Weights of a small GPT-style language model, trained from scratch on English Wikipedia: 10 layers, LayerNorm before each block.
MLP neurons of a small language model. Each row is named by its layer, matrix (up: input weights; down: output weights) and neuron, and shows model dimensions 160-415. Each number is 500 + 50 x the weight over its row's rms, rounded and kept within 0 to 999. Numbers have three digits each.
After each neuron's rows, "fires before" lists the tokens most often just after its 100 highest values on Wikipedia text that the model never trained on; "fires on" lists the tokens most often at its 100 highest values on Wikipedia text that the model never trained on.

L7.up1330:468377440454536540496530500481553524432544467504564500469457388515614503557515471494591536464514479547472483517396510536636448668556429515508560579463538499496465426530455531517553438500522433539400466515503488460559557480546501484608518434460492469443412568423448478478576592476481530473536495531533579487541468514464561525487592523481467486457590536504547402601595494452484665498539564551420462500549498512545443525603517463412474469561558496488440487480420482446432527536438444514404492473488536592560516460518536487543498418468418486509457528537556591442521446436585503593462521444459553454442531429484505500478562513358481537587538438456561461492519484478523501511481595595535616497584470494490512534464466472606591467496537411584483454498526496583542558611532482
L7.down1330:546492448453417559498477540494512461475451526524500508468611526573541466443472484550502474557458496539526514477445406544454483457486420499489475479478536426510495478530480538498486428453463441499505573441481536446491526565560530478490557504527431515451588510488483537594526647544535502525460488580646484433512484482509476454441520522468484423564513584506487477466517451552537490521451428597477501472542542494506394563534479444523455551513479552482464547540628476497531500436491427517533481509502540533506504518530522563539456487468516478558507570521429610513415470435406513472562490432548465588429407567566492609503493592552524489449485479546574473544551435483553503499456507605490450476616510419499524517409470454533493528550466525521527595572537462526363468475479483
fires before: " ", "0", "5", "g"
fires on: ",", ";", ":", " to", " and", "–"

L7.up2348:474394413495414544507474484495426523452502572436592478487440560453467484476497504513455522471576471526479562471525583511474439484490534572479434542412535512513591504457484526560404597532565475560518473508482475376628463450494518479574503442519437539407517420543459475489486521409549530501469532569367584501547496508478562491472484377485474417553501487515432468521433528568492498469464518513510498564446471525490475509535537504559474463487565476469533484477495440479603524573535500546613515416563417604414492533563551493389432414596555536343420584536547440530511482515460473454406487511594537458429430554485384467500486532559518521506437504449561409509571447470581524591561499559600483479521477487549529456530531506488603408490460454464599493487537576539551514525532517
L7.down2348:533458495613492556541517474475538569463547452532416501583584385574497470398529409428401444568494536532470553554523465442496538546442516509457475441527443448522534548451490460560525461448463463484412599510481437537533529471555477429575456448442554522515445522494472411578500587547468425492460431490579483484525467453506581477455503527578519471438470562516461494507454469550576462582436497515595414522508480517475525599560507521472533409455539508578496532541534510452537411450483474518490493467454412508464539476462456411508517470511466526523559365462549542563400503571409581554497543452520389496430531485436503484584508464474533466492447478518516461484476514565511528515484358469459537530481499449449527536496541447527515551521510471555475554581543518521561539477499564
fires before: "1", "2"
fires on: " "

L7.up2197:422520554509535589563511428455483542461468479450543487539386509557539468518516555445503570488428578525459491500458505485464549467564553436457478581465424496472490468500524502509479540547525449590530483579536518482540413436469380544563420508454396430422507484394540568466566528498431483519512506476538499521429451390410486590432532558529492506446483520513463542522631541541492459576541623525487479464538455475481556474555583427561521464489470532552487516535482476498391628541558483495404513473492420463640465534427616496538548536488460482525534525467561539484472505471359420529558455433539473554498424587494577528530503533408485471542574452532454518473513416543472526489523494576511537453531488432397488437540504522463519470512583429507467549519519508559500573413449514
L7.down2197:502417450472504486417515445459558482488504495600513508387527439499552486441483526570506557444515489395440513501476472478502456503496593467572535563571492455556533407487575551472541456505542435529483511459575490521540531495510442519492490532622444429483461546531388557676481551507462442516478530471546593496503516530422452406494545540495528512463475491476472478542476595470546545496509475523405392567511516618545593566461488503501468551434522506479488592526463458464388573598451495511509451487645518529545555508495499489432439416502432487502524532456495506529396480522594545446558553542426550502511526532483465506530469576456513498557525590469503500574512533551504426451580614510668416556522555454467558461536528492428429452437436512477489452506502491504468529524557499
fires before: "1", "0", "2", "3", "5"
fires on: " ", "–", ","

L7.up193:496454502504498545513452519526413542444520461470417538377462455506483515500514496448486551517535550431508485488487529494561584553469552480475521573465530437458603473452492500436567513572512533391503486465514509464481650490513497503529526526508398559385456538508492468499540509432491477566510441572559498538497528487579461428484503440520495363474413494423543473526539575457412500509479512438549484500457528512427523535594574529447536504584520438473369506476531470480442552591511522502459402537481514491478451504594438481429539436472449523468551465619483492544468486503508578515483466563494530460476450562352448437446441530474535431627553531497506657564571566493552499501561534470389514452412525579538474487523531494613528535506511480524445433593460492594498479538561539
L7.down193:404565492611445529501507507420573450480472459500398447532479514500538534546450536467478465506542566478591517565505530513546506447591479504485501509598512445537601515442493537453519561584494544462504525562609545438525542524454400484479512522572493524558517440519497564559565523437482496512471540563464581487531476490546499455484466557559432465493519514567436555451577519472503582530465456538566508541577495516598555441553485555546527500455467402594447543495488446462462439540567549550476552591530552426559515424447486535496450561522441520598440479514583538468420522567524475516524481482531476475476447527421564469492407598506433457463512565420652490500470420586585543478442591521456523452427478497532515509441375390520457480509444437536407537409477574445524449533410476
fires before: "0", "1", "2"
fires on: "0"

L7.up949:474544504545457540485583529485504489404483502543584518462513434473518491454542556573508558469468462550488593430427558596542547509530468400527515489541472551400556562458596505476563508502475483494523466418474533491546466523476485502450481417554397527556450481434512560463564565519459587486570470458477596454451463458514389411417503590582605441456446387458501430507505527514490538510488515462529542501580564502484544540506593469516513447428520512479446453556515478487414472558541474565504568632476517452547550492605571409537482540565464436542514513558460489354512456581397487450558514452548549553489345449430599596524488581465596447496455575482556421413589540437505429622555452597415410415447533448481476546487536541467519491584575385472510560490461456478474542494501589
L7.down949:453490428528601497588570439441494543523582377507453362502520513529482484508514477542456451576516585483514505457496511484565498632539468508464481450516494502507535574502478574462521512467526556494470566463531499491516480369434530456547539471434494504417499452528487453817448513448437444402458475504620443563473489430562521537450553564512512542532478494510459484398524463550537460441502492502413525541550493501534478477467432537555547487467482436454415475542465507443460507463427445492443522502445491499522460421520556411497437477484556527498528463493519471546380494556450495596459474534574495469506542556472404454551497521525409498454512533522379493469493465512448452509530587504591498463451440451575479514579588505524545553418517476522505542498451466527496610502452521
fires before: "1", "9", "8", "0", "7", "3"
fires on: "1", " ", "–", "3", "0"

L7.up2632:593584500473391554523506517478410592497547519492506469508435377518517531519495494433510596470513456477471501470558503513577576444402492487480430502485473468495516485526450528528507474508521503450493494498476554482543484443429481515620460464473468482430532527538440481502489583451538455522548554599437461397555371517521465522473554552411467419619442447533533525489490477500593494503495514540566554610550575495509501448530572525488629483549570510381465491433470537536551518554492507461424482468522558475460408488581538554465586410490432522424550548534523479472516495478584463498421506497535484460455516465405491484474496493436524464485463456424564436480494589422626432522564533563510567553522480591483531570443453469547397443429511416505565432593443477533613541538505557
L7.down2632:555564441570555482576510526496482473480499537454465532578536490595471490445498493465476425547531457490594513426469502442502472486410499571493526409520488489585503513472426496446527507416546551501442504484482452576545472542472513484527557486481519487489532410501453507443565530498586456466538456495521421499534450419424417556508489524410478526480432439535550539481499474486527382420459517472383516450572452490511616473540487420560527526484452521585608537508431545511496490531488556490565479518548474555438536484549458508522461380558520501536527544442426545458470535446479511603522536525479461535484472490514470445565443547556447515427437546558513481415519595477483483493481475586530532486526489597481513636464429496457460505531479582462545450428456479460595453464466440
fires before: "9", "1", "2", " "
fires on: "1", " ", "–"

L7.up124:553505457472568571420489478477468473528461491570549540448442446551549502514513477500585546555376468437503497459543588572431461539532553541548581501471488471516480611455451412526460475555414435498472542503511467466457442511534477531421532476499470447436405447497458568533523571577518485429477586455441549484440514477448437494501452570464518530535530463536508543529417505551514546540488556517574462619477489495542454449531500493456444423579531496546464479508397416483499522569490480542557488514533485478595522500612463537492452417484548405440494523422529496468431471545458592537519498505544489584502520496500483532475469429500473520464430469522557427429544568469547460597466522571500455476555542519501563457501496410478535537505490402554533553464506432520554550529453509
L7.down124:567439503555483557436489488447562504412607497504535503529502503498451532550550550484432457480543555414570451425469530504542470527544544450594455512487560475472493602450586477497466508482565517502559474492495491474511481401445506372549499460525481530510586440507392547656545500470489500573475532545482445498495442512517530563561428491572536487488475498515533491384568459466466476547501452551462394469541501609475518474473504520538502424485542423455543497535549530490490476470540451464439496602484534445440448453518531489468535535433518510440528487426571446544433485580468552413484490562583481556495493466491453495511563482596511545460509617482557481454502483428467397608504569496479439530519486547448575532503427556378470477496469480517503438523581403449498478464533480
fires before: ".", "0", " |", "1", "9", "3"
fires on: "1", "0", " ", "7", "4", "8"

L7.up498:438447497539452484523467431519485580395495491401464460492531437569486504469487533503464569501443425488503579422463536495441438599505535561439465496527485471432493561510521502375481490441483585447501451431452590432577543505552477527474484477493540484550470486464525534472511442517478465492509590378494514536503496470505576487504604577507589528564638496428399432443464539550499444489478469557536483479517517447509490527584470540497608462459617449509432461485442542575487504520499510513481557485528590504539514480492514458449484503568488504446487518575503538466549429479436521540548481516523554485467474390468474506550473468491510480546475628536520486442394492511455488543562590497526456420573537567523558495519550424507530552473488487410505464423513523480517541487521613
L7.down498:467499468522430479481494497512470568382587442585461496484488397589460397536425472552533534589429515462450544453453455525485523557534511564476511506504508400482549513565468476479534481498475504496483436447439580539594483537530421516518539420520401474482477496449454487718445530462512460463512550460459497477455476450467582430461586544570578538511532523507476485523464558468408520565410542554509539608550524425501466463470474578453591485388578440495404440558426529472460522615522478450481538454556461525533478498568527489457563515544474493455518473520526512455315457567501494523478402483568542462524503536417483568416523439419498471575472586447476437458457474491535464541548544487542447456507575486447475385526526442519524468504517431471587513499497457538565518481523502
fires before: "\n", ":", " ", "-"
fires on: "\n", " |", " "

L7.up1253:451367450505460610422532617490512505510537513468587400479443464405536505505559537471517532576561543479486555503478526446520499524441591504557484499525506506495503586465515487518458498562469474505415470479488458457510551543439476396549490475436511557459513427521410572512503517448530350559523516413491555540545537543652492517544539447484441576594509486427457582469495574412473519503487463569556498438474409539487458549524533570443522395446579423451455541503542522495447520534525465491476563508528551469529519498550495466525403596458506562415549528545532475557404411540386475605475485455520512448532416492473490563491553480439492474559563421522498430504583450507555572551485688518511497511426492548371530479595560487493473549507513521551516563570559505533585529410519468
L7.down1253:452412502473562586435461515579526592495519459574463480478562509483468592567476473594485462491500606521528489547497561473580472466560609394539468476499499532413474481542541421499547483506508452440417537503539564504498464434517405453444553463489421489428557508586488462574459643426491499477501412466519595494458546450511436570605556497566484458479524481502436423570560442473480499546559503532533468510564586507406537504493482481515545418471543498573560496515448411495492538456502552516508538531481496556463506550483583425404464448509567557461595472463464390516426544580579492510542602582566493507445550577471496452500427557508579476518460556503591514449511559476507545565501511481539534487564574473471447520553512513412597478469495527451498532483440466524475558493578502
fires before: "0", "1", "2", "3", "4", "uc"
fires on: "2", "1", " ", "–", "0", "d"

L7.up236:523440498500478530470509589539459588512504391540506467420463451483518506474478451555538513491528538467468559478452503518547502464484642490518518522500527529433545541448433575561490411552489525493529438421514523505503488540470475402516543426523422512459470540504429465475577520510419422519579519596450498458417498495509511435423503527550587570419401439434508548489563602433477570531569493543468472492517509502384546576499529465478556529543575524514433460551466425498506519559523419522551450540505485530444490562548514447445502430447572419549485546498484482546457447472475437557498567525468509477608534493564595447510510459459491518535531564545594528549556532422493486489595506510509557454493446519524565489486543454518468560408528355481584463587497475519537546462643445
L7.down236:488461587500458549526596460505514505492508472547492436585501495510536521527508546451476533448464550436530476468661492415576506450606460515485552445499553581528450530545443536451500524515457450541570480539480416491543561503562490459565493523469496540544499441568565490595462539409449473598456490501547489489506472524465419537550511475470491537413420470445383447417531388527498593471488524479478452485491458522574494541521546410543423480479538410534425551471483563544426596479497591513476558582420520608562534494591526486500586493588524533492501537454485570503427447539534613516600497410417499499523468503454525538454458497540544520521340568465436450507439575549509512470423567531496449566543467482449515480463514570533529517561536495451434460521506500449551429526537522
fires before: "9", "1", "8", "le", "2", "5"
fires on: "1", "9", "8", " ", "0", "ma"

L7.up775:448504491542464488571530562651473505439488486495540418548533481476439567511562507536466555512506549578518508416471470533526526474457592412413456377486526443516556505436514539490524554517481522512508426453501545543483419482541434495468494533465440374515564458505471524508449467472473488465511525539440530517512528401506464459496524491480522551447466483461506461607457525447553580472514588518595480522524533526480449331543476501532570455467578446568481530443456470456567645522455558582513435471489451581528558551495512471566532473553508528548474506578500561535467487506439515522527462485530512583419474537525415557488581476483514533430437470556510358515536540495596621423559547553541522530359536498498578538577529489481504503449493505476516446445461464561480611586479509
L7.down775:451601397550521461459453446509515437482454515456493483515550457472511554455542369396453495493505501463498502579629507547417546501469500487458449419478414414499515559536536450565544478470540411477561515470512498494575486475526522521531460518581559510520499472431576478491481415495461495544520540519538413492483512567567435563472414516455491541496560495521468540417497559559606414374532457434532505480474551502569534521491511477611563392396508472522449589598443493491506481507539457435450426458485444536520456512486438497474515509571467498616491431520556548439405502464463471487556528385444571424426440489595459504476510566466621517527513511379463574553474516479504433471404554415567485531534411394426474603442422506526466526513495554566557407514572428496536512489454549
fires before: "1", " century", "2", " ", "0"
fires on: " ", "th", " |", "9", "-"

L7.up872:506490528517493594530464448426455495485554548498481477518468492485423505509471477508512586471480509530497489463545514533551488526531492447518510432482493533463519517564545526507512432539473481514469488458525553485657511458521489467655458483531540458395543463548448519441467567464455506544456410568469416502542470511578576592501649532503509307538544530485544490544516566444501500510536608546532530443543574482501491522518476491605524346495530441508503485462501563472550526594426540456519536505447498458522465575600499525458483440484541546455547458444435506510506491568549491519447504485571540560462497519426520486477503597576496426507523484489532553481515540434499436542412523503416493431459611558448483521536514465583450471548503490469486511544447488528563546564524500
L7.down872:433530483571449526495525522554433532479460481424419467535565498553396508434417578451427424470469395444535523487425467519457473501502537523535533524509417462533510508410437505572507573524522461513491587465513477462455540493534506439516528483463408538445538485485502495576536480500414414486536564474484458486473524479486614497528456456512489468517434480568502601396509509495618465524583525487454537476558463502569506494635484537619564590490503444534532509521464487481489549468461514516570520451488475517451485493458519412525470585527510568526423530428480486478366640454451553469545429582411473480520458490565465490546554522508541498481486498459501410480571589461510530573448523536635516555509425438566457550475478497439479421529461429477599493426532522565461447523554505
fires before: "1", "2", "9", "0"
fires on: " ", "1", "2", "–"

L7.up1082:414509536509408474540482438552500602457512572466507455478499522498387546471484502490494523538440474423511481455469505499487517523550579602494458451391524462458409423473449493475428570466501475515491462560464563484491486396532460424444528466617470439521472568522485575487509560472551449441495464545513443565549442460653607511454505419485421418496540583480541469602512544548530452532524508454544478534570527474433388523558513476565580532468574514464527523554541605552566510531493452486519434579522580478507492462545455480546502497562508550471577544633570514441484542565498554497480418447569543494453421518463520510481429436537504410498482545499507510575485412498467551455488538621543520488488557483497527413510482399533569470474545459556524486454491535600615562521519532
L7.down1082:494452450563505531523377541526575564471586409477463492525511470554457529522452474499436503535609586495477522475519544512415480536550545485470411475433506496490474546565431543516580556441465427561509499509495613536468421428544491513464586459580549490521520506509431567690475569486443519448506569497448447503458461510508522483511497526565561539542540571485536484521575478507542526575484563527454419595503506518601462421540487574587639580497609464437534470545463484544467449519525458578458552388504549512486415464476538500503484494563601493493541531408557427511335562488507558533470535531528450455541399495553538494404555420581490514551530565467534469553565479548530464533464501516502447526506495560467491394493388482506492465542559516529534471513533461568531487459562447
fires before: "9", "2", "0", "8", "1"
fires on: "1", "9", "0", "2"

L7.up2635:470504491473489573501454565453488543518600525460477471557521495501535463432506524530416426490461490577425456529529534455487500443470529548462524573446517420447427464535551510446546531546494604501492447568435483482492512401589558536473463493550401512451556478450519541553444574411516515470428437509486576435564458505609571443512568440501486489548541565490438488498555493492559532541409505466488441490481449497552411417538436536484530498416538454595508596500537501448528582503480592621512515455583549537617583504528555497478520486623483458507461509596465468446495482511513526545375526499444516554560564520479448465457521555381471429468500536472379420499467557445521465541496491434593535383521445482554524496500524424526501500418532472497500527533488538450513500572511599
L7.down2635:500461498432610523448488436523485507414483433502522506510491505387543585500506545572519556459572473457417497554500558533496515511509533404423404507493506592574530481433408529513478520416478490510567419495456472461510414545522499608619473496517405512431392513512454499606454456594475458455374518478540462522433500447465595467499552632457536494523522451429469429458473573419485532509529493459453510473428517479494406551502470527515493513531504480500549429527475533539551614449532412502542481495551459538537506536507564477542481476607481495541531551526544495531371492535544546482410484584397465570556523494434542536475464463490572439444546488456475543453618445557463563427478570542474338500575556565464451532502497478420448525493459502548520441565523503570491566595448564
fires before: " ", "ch"
fires on: " |", " Ro", "mo", "li"

L7.up967:405494449486522550515509514508454498490495503544549440475509439542437542468493536522457535484447476417496475513491526572537442567530506532527595508501467519447508439497419490446469399512483437604381555449459509504466507344617522445605488495489499446494484564508496621488537549445559467564491501475534459519513452479629514516409545488439416500510470523517462469484456572472504525573514506531513540473558565550524517528587479513487590415481431461398475453518421549442476478659473570519529513503520455512554512502528505496452467405614548482528516501508559506449462551550455543467505454534586488428493506523471504459457523511538549421537387490529492506667526487492518465587431514545474476440566573480561572478601503480518489556580561424512510537510503495570614478499432519
L7.down967:454530468497537465611513477459555568493523336420447430512499505492428459475511483458569521570554476416516446496437558476464453541482510486488399507504554523607492538525472514513541487422444581457532523429541515540574544479515559457522583431512596507448554470484367499702494523463484457542481590504414446513473489582527588516601523478562591487515534483475505502588493529513537484516518503551559413527397525481613492480515481564571565609492607485669508462533559586500443524480488476452418505480501548481540573482498478480519579549475514544476470520415488335474412512493492548528556492512457554522429486474475466418493464552503535523538537535484519425513485491460526577518491523542502436490580447532443600436487523432485477486534493487539523526420510470546530469423440475
fires before: "0", "9", "2", "7", " |", "8"
fires on: "1", "2", "9", "0", " "

L7.up235:566436529508481477495527458491423497503491513511500443562425447489485397462496408558519588516406570451445486541493511571531547601546485482586514585439554539464525481549536500431455435493557467513441566528477529474532589454561401503589484536491472466552535576501513570544535532426548441569476471520512556457478453582508591539532464586557468392475539586537548513524459593531495508571470552497499472511497515460525567468555556486427583368498509487517403444469541454493394555504528511542509484515497510529490562502598556503449534481490482479522491499503477504459404447443453561474417523505533568442493434490409531470521523478443597491543477499486450529473430509503491416465416570607576547448512463498485451466442503524447432503462502468385571474463574499542582543490489571
L7.down235:459486537490472465509503472528566523436494514488472457518418466455516473566489495486413461439492583518484483550481505542521488523572487502550422511539488585559444434416565454486479469521512396509476465484496494514546549491461531511539447464518449538519441483541633462687498566452557484514521560497469565516533422500444607493471494451410515470545477505460537475441511532482540476575555521496458515472538468514593542507491445506508534534496467530520539535481514446421464490444467595516477512481457558503531515437595501587491607521528526535633562518492467472466397597503489498447520604487482445527432538504639474571491451495407462463486472489495443467496614532435507481445479446489523547465414470451459514565588582483518507532510489464498548480520492550542586528498467447
fires before: "-", "\n", " "
fires on: "\n", " (", " ["

L7.up2031:501513478549510504542459407572541478461575518523505453482591467499538487486524416394577456534458423526523531390447503524358561508476519483516514589497404417528494448579546384458573518506454548473548468530505510474549514491641431432440492480621521473468340541523510563479549548474382519556477481520496555543549459479465500508471505531592527502425562555446490478541531543518531528559498540528593598465565416489451450474500506570493574483440614472521495464468435432481463468619602473553423524581552552520504536612531613421462510561516464465541536518495552468509504502430512593542491442523566532497441520487519480572495545469516434439557460573530471518427395490546458443510527492435452536363544573524439471364448505472505557466463515522489480423480476485447633479479577480
L7.down2031:497479480492471538504556500512495529455520495581518474421437466457542456498428474439481472588510512489454569488424493534488602472545527575510525459518481441450537514553545424539524457494453544458443443443475544489596490525529415529533526428550500483457469458454512561787478561483498509553454521505478552494531474467463572459454549532578564520534548606470527485534512507469450487559456505546525535618490402449473492473560579578508551441440601449462447507559419478489416505540488477551513486531543479528484526568512524471486523475531479415455600526493514474475284504532443504475503436541529507425476517526423524486459539468476584476569466549456469430470543479513458461544516558449515479485504532478460494433504499443494557459538573442460590520492489493597557490485534498
fires before: " |", "0", ".", ",", "5"
fires on: "0", "2", "5", "1", "9", "8"

L7.up1634:351565418402509536550485450518400478491499489549466395539568407530530488478506471449443466461534434420474541405446537526395581617547493518526471489556494510469505558487538524507597427570477501494459472442502563479549423489544482537487543461486498458509390595425530473460534615449476519498473578491445512525496501516434522482442540483553547568570597484406513484483461501491483557556497589512551472511551496479515515489471525504457558476400584485476501569459468426502527553567491504553477470568583535580492460531550554478526524489614539438549498510480537518466519405470506501495472525549506608477522525558444421555473451476404580490561517589567486529431455567444453390535480558501589460436536553496523558460461549495478611453494556477398510491507557434540570477452505637
L7.down1634:477475421475462562471512488525524547417541481535454459431491412575554415512416482431501516601459492433452620431405491540478514540563520575472461459503484451454544526536547448490462441521404530514469441452424559487585524512550401461476498426529449473411429507414497554720443521430513475563478563492532526493469484418426540394510605521529544528536547529503487512508478511500470513554473488538524522622557458467467470461538516525438591452439602498476389497556421542429465511546486467471484573495574494548506518510536547398487555483545475486488573513533537483486288439535512496473441411549542527422529485500471492505410524484451500460522478582465443495467523481508505464527543542509543491449520552522475531428518551468517540487526574449490611500489551440575573501511544532
fires before: "\n", " The", " He", " In", " "
fires on: ".", "\n", "==", " ==", ".\""

L7.up2235:532516456451531509556553534564482500508489468478533459457436516468442454561460484464479598493535502479513576535423560549536488533427501542509581543425452514415545477523523574487493509506492518490469497479472587472566529492527494458601473465459458528462456553508536465533477581442491501471475565477474567525556499592547507485418543491549425446512469566376505495544520564411490488561468412590500497527532522516468591467571572549417519384552555419440436538496494501445555545471511498518438561532556562477442458564513504540421467430459444547487512445532454352450475524447491501461498516459503491555566543590509424505436478527470510446563531469426382541587488564442493463544475609545423507518523416498539447418479466450483423467412460477490515523501475491446526475462540492
L7.down2235:571485593602495539560458483577467518516558459475550488536478452459469407582481468495514585534463521502533527490513484444504536477436524541504477423469436506500474394534465529435487471536474483503483524502545519420511518499524532513516531474515537517555499511512409509724376427549370455527446415449498507535558506487520386517473551583517494469519583378423483500547547576410567488511520450506435454490447500539506485542463490478402565492545560482431414437633424440455502573602514549556520518580489494416488543478545564581490532553522516558531439407526501496541318443479596550541571493538555502562440411543513548409492495583473509481476465547447567455560518504600577508485398432542468468571526469571551458452460470457391482555429455405585470559527493488494571521451543461
fires before: "0", " in", " to"
fires on: "0", ",", " came", " "

L7.up483:480512505533498507499480541552466482486531509441504580463438535539482532524465440471447487506469410438555529435531532468550589551422505454490478459383534523542477538525462492487543478547507454503441533461495498516533491463527475474597511477455486439471520565522387659496587509443465491522451517471385465493481396493458528562480555547456491422466541481466442563452568519458553489547513600507557461477613520451479494482522482457524472540443560421432496446459550565492517534510556491457492482559447531518510454446449534470502584565527501498506535428557614557449450437435475520531554502510524525441470446550440523550515574442554617491509459469571527505518457552483499483536525534416395549509424640594448559485533442460520532460552532481477506406516511529500570503524586477
L7.down483:480516568520530509499498471486450511426516357414486471391516524640463560502431498516422478525472542499554483527519515492469457520512538455421421498566509492466555480428479412549427421517513496413455577495482422513463508529468436523585513488496426493424510492537491573564548497423483538477501493557538460495504527524537524480505483522530551563528549567480424546496454499465499500490533462526406438494509479486496504535506493456569539550462477599525513413569488626457529529456547549530547482504375605483487464551508467480545437521514602529580415549526474518430324571469431507456537452457488497493429505550465521495571616561549582532491498461539529460466499484551600495501425480551505516555446374567517550528523440536453452547433497377516508562413533477440529408504618439
fires before: "0", "1", "2"
fires on: "0", " ", "2"

L7.up1660:406517463575433459582475561545526435501583542481579463485540475515435504488501530412445547506452433542499588524487511472550547467439520497504419474451476504452459541453349500535512475538488472510513451487560480397564501553516416358624464472462435393507335466500564511480504500437491516459549535602480452558475498470501527517483578513574443428560544544431452567412517593515517549541447557604472510467523587485500526490511506517505468478461516454441466454472488515458496546539555537480485507521591471580449611436522618485475484501514417485514498486479492549527486506476520505524462451484553539504513493483549480505523515465556534515437424544450483429445592625540582452535545501497406593517402557484509547538481448490560458535479534453476485330501563536583542621545494591
L7.down1660:467520521498432504514498460516519556404440439379486404561533479568495467552523516545447514474504474474522562507524555524525445414511393558538411510500441536410533545536467543505459478442515435371494537631498443517478469526514417558521485544538495518431521609520481516266510501557514447516407453417542399510558475503582541533495468500519535515497497519544466485447553464483603501513468455537437442573550518541622514499452428449520590487430579506589433447455453511548488415495490558490491535521512512505482533505517448379432537550489439610515442461451489545436534518570522526580567445486416509504463577495480599410575466573551575458550458497482540525453466534360404511546364398502552495502556390429483510469451515489518460459547519545515587478506475476502484566485567565
fires before: "1", "2"
fires on: " ", " the"

L7.up2576:488490454532446471484497522515577423482519485558486489553526390545522465460463482461495540450506434548468451526450484573494586470487515517505432582544533566476506453499508482489617464533510530567399497499448443494448495585527477449565454494613504491510501586567448485485550554513481496531513527548492571465548458482443533482349522505447495495531533539369440402485436564486515503515519562543544471649602445523539582491486451463458571477461550444452405483488544500491462457543594529478536523489487443505543466480610562426457502473568530442608541456630596521587517548561385445381519472504513581417519429609417497544540602487466560546567533563493497557453520441551550596544515501468490446533557525516527446444437486457527518480470545501454543525445432566499433608514495586
L7.down2576:490484504449529455517535431452600510520513451501531487466465475556518478526497526535520553490511455494465455518512444463544441489448491479614438534558498419478527527594483479393491501436445472489554445495525451504494491532486554477421458646547498563559385455529425467492454471519538481444555458582542448519585496526466458496540451482507583575505527537553583527523479435503472469510529522566637542490451506568527502534530510599500492577562572590520560535439472524418448484478504473463483493557478560489434548543559498473568492579493576328490473562533416449480280482561526469466547409579513470483555540516407457512511545530446447470472515498572550505534516559515516438477492495506524443522500434551434505444434590475500441466394518457536537597585474487562425502478455498
fires before: "0", "2"
fires on: "2", "-", "0", "ff", "S", "s"

L7.up460:407524455508495499524569417470509514486429455560467594487569416453471405607479485373521543624564526433478485433475539520551565549405503498507459495476423474492590452564393464416486513490431504523476480518475502528495493452507480438558415486518467454519456568443425601494463606490429503596501472554569493577415563487452479473368477520510551533610452525383507508453504490529516555542397524487584506479484472420549467518454448551507564503402478457361541555404504486472489457523439489519509454523557587573449491418530509498434486474477520472536577415591440379470517543461487558548457473442538608521507476580523436463485564515486471436536496547423573489562554507462542465534573529527451501522422443577504441511496475450556541509486491443501565537476475472492550531501463551
L7.down460:504527484518446572555520496501487436458399485433478458470488602553423546575492544548520504511471459554546487489496583466479458573494547536531540483559575489522462563488504493513612460503473486576481511421482537507533541429460463421478520551398543459547460440492439524552559358523568507539543494474651584522574505518438374511464502433501493593516479552493423506531492480406544391535587566505548451483537544517536474549571534481571481454497467577418505516446549576488523505446422531502500576542541522492623532409551510458457433483548594495522503533542420476440286523448430520560542518481479466443470512574482535512543544402551525483486556524437545518480555452517513497453519435506499539485498576552503524519528485539513599429485536458495482454521555441492503523510506482
fires before: "0", "2"
fires on: "2", " "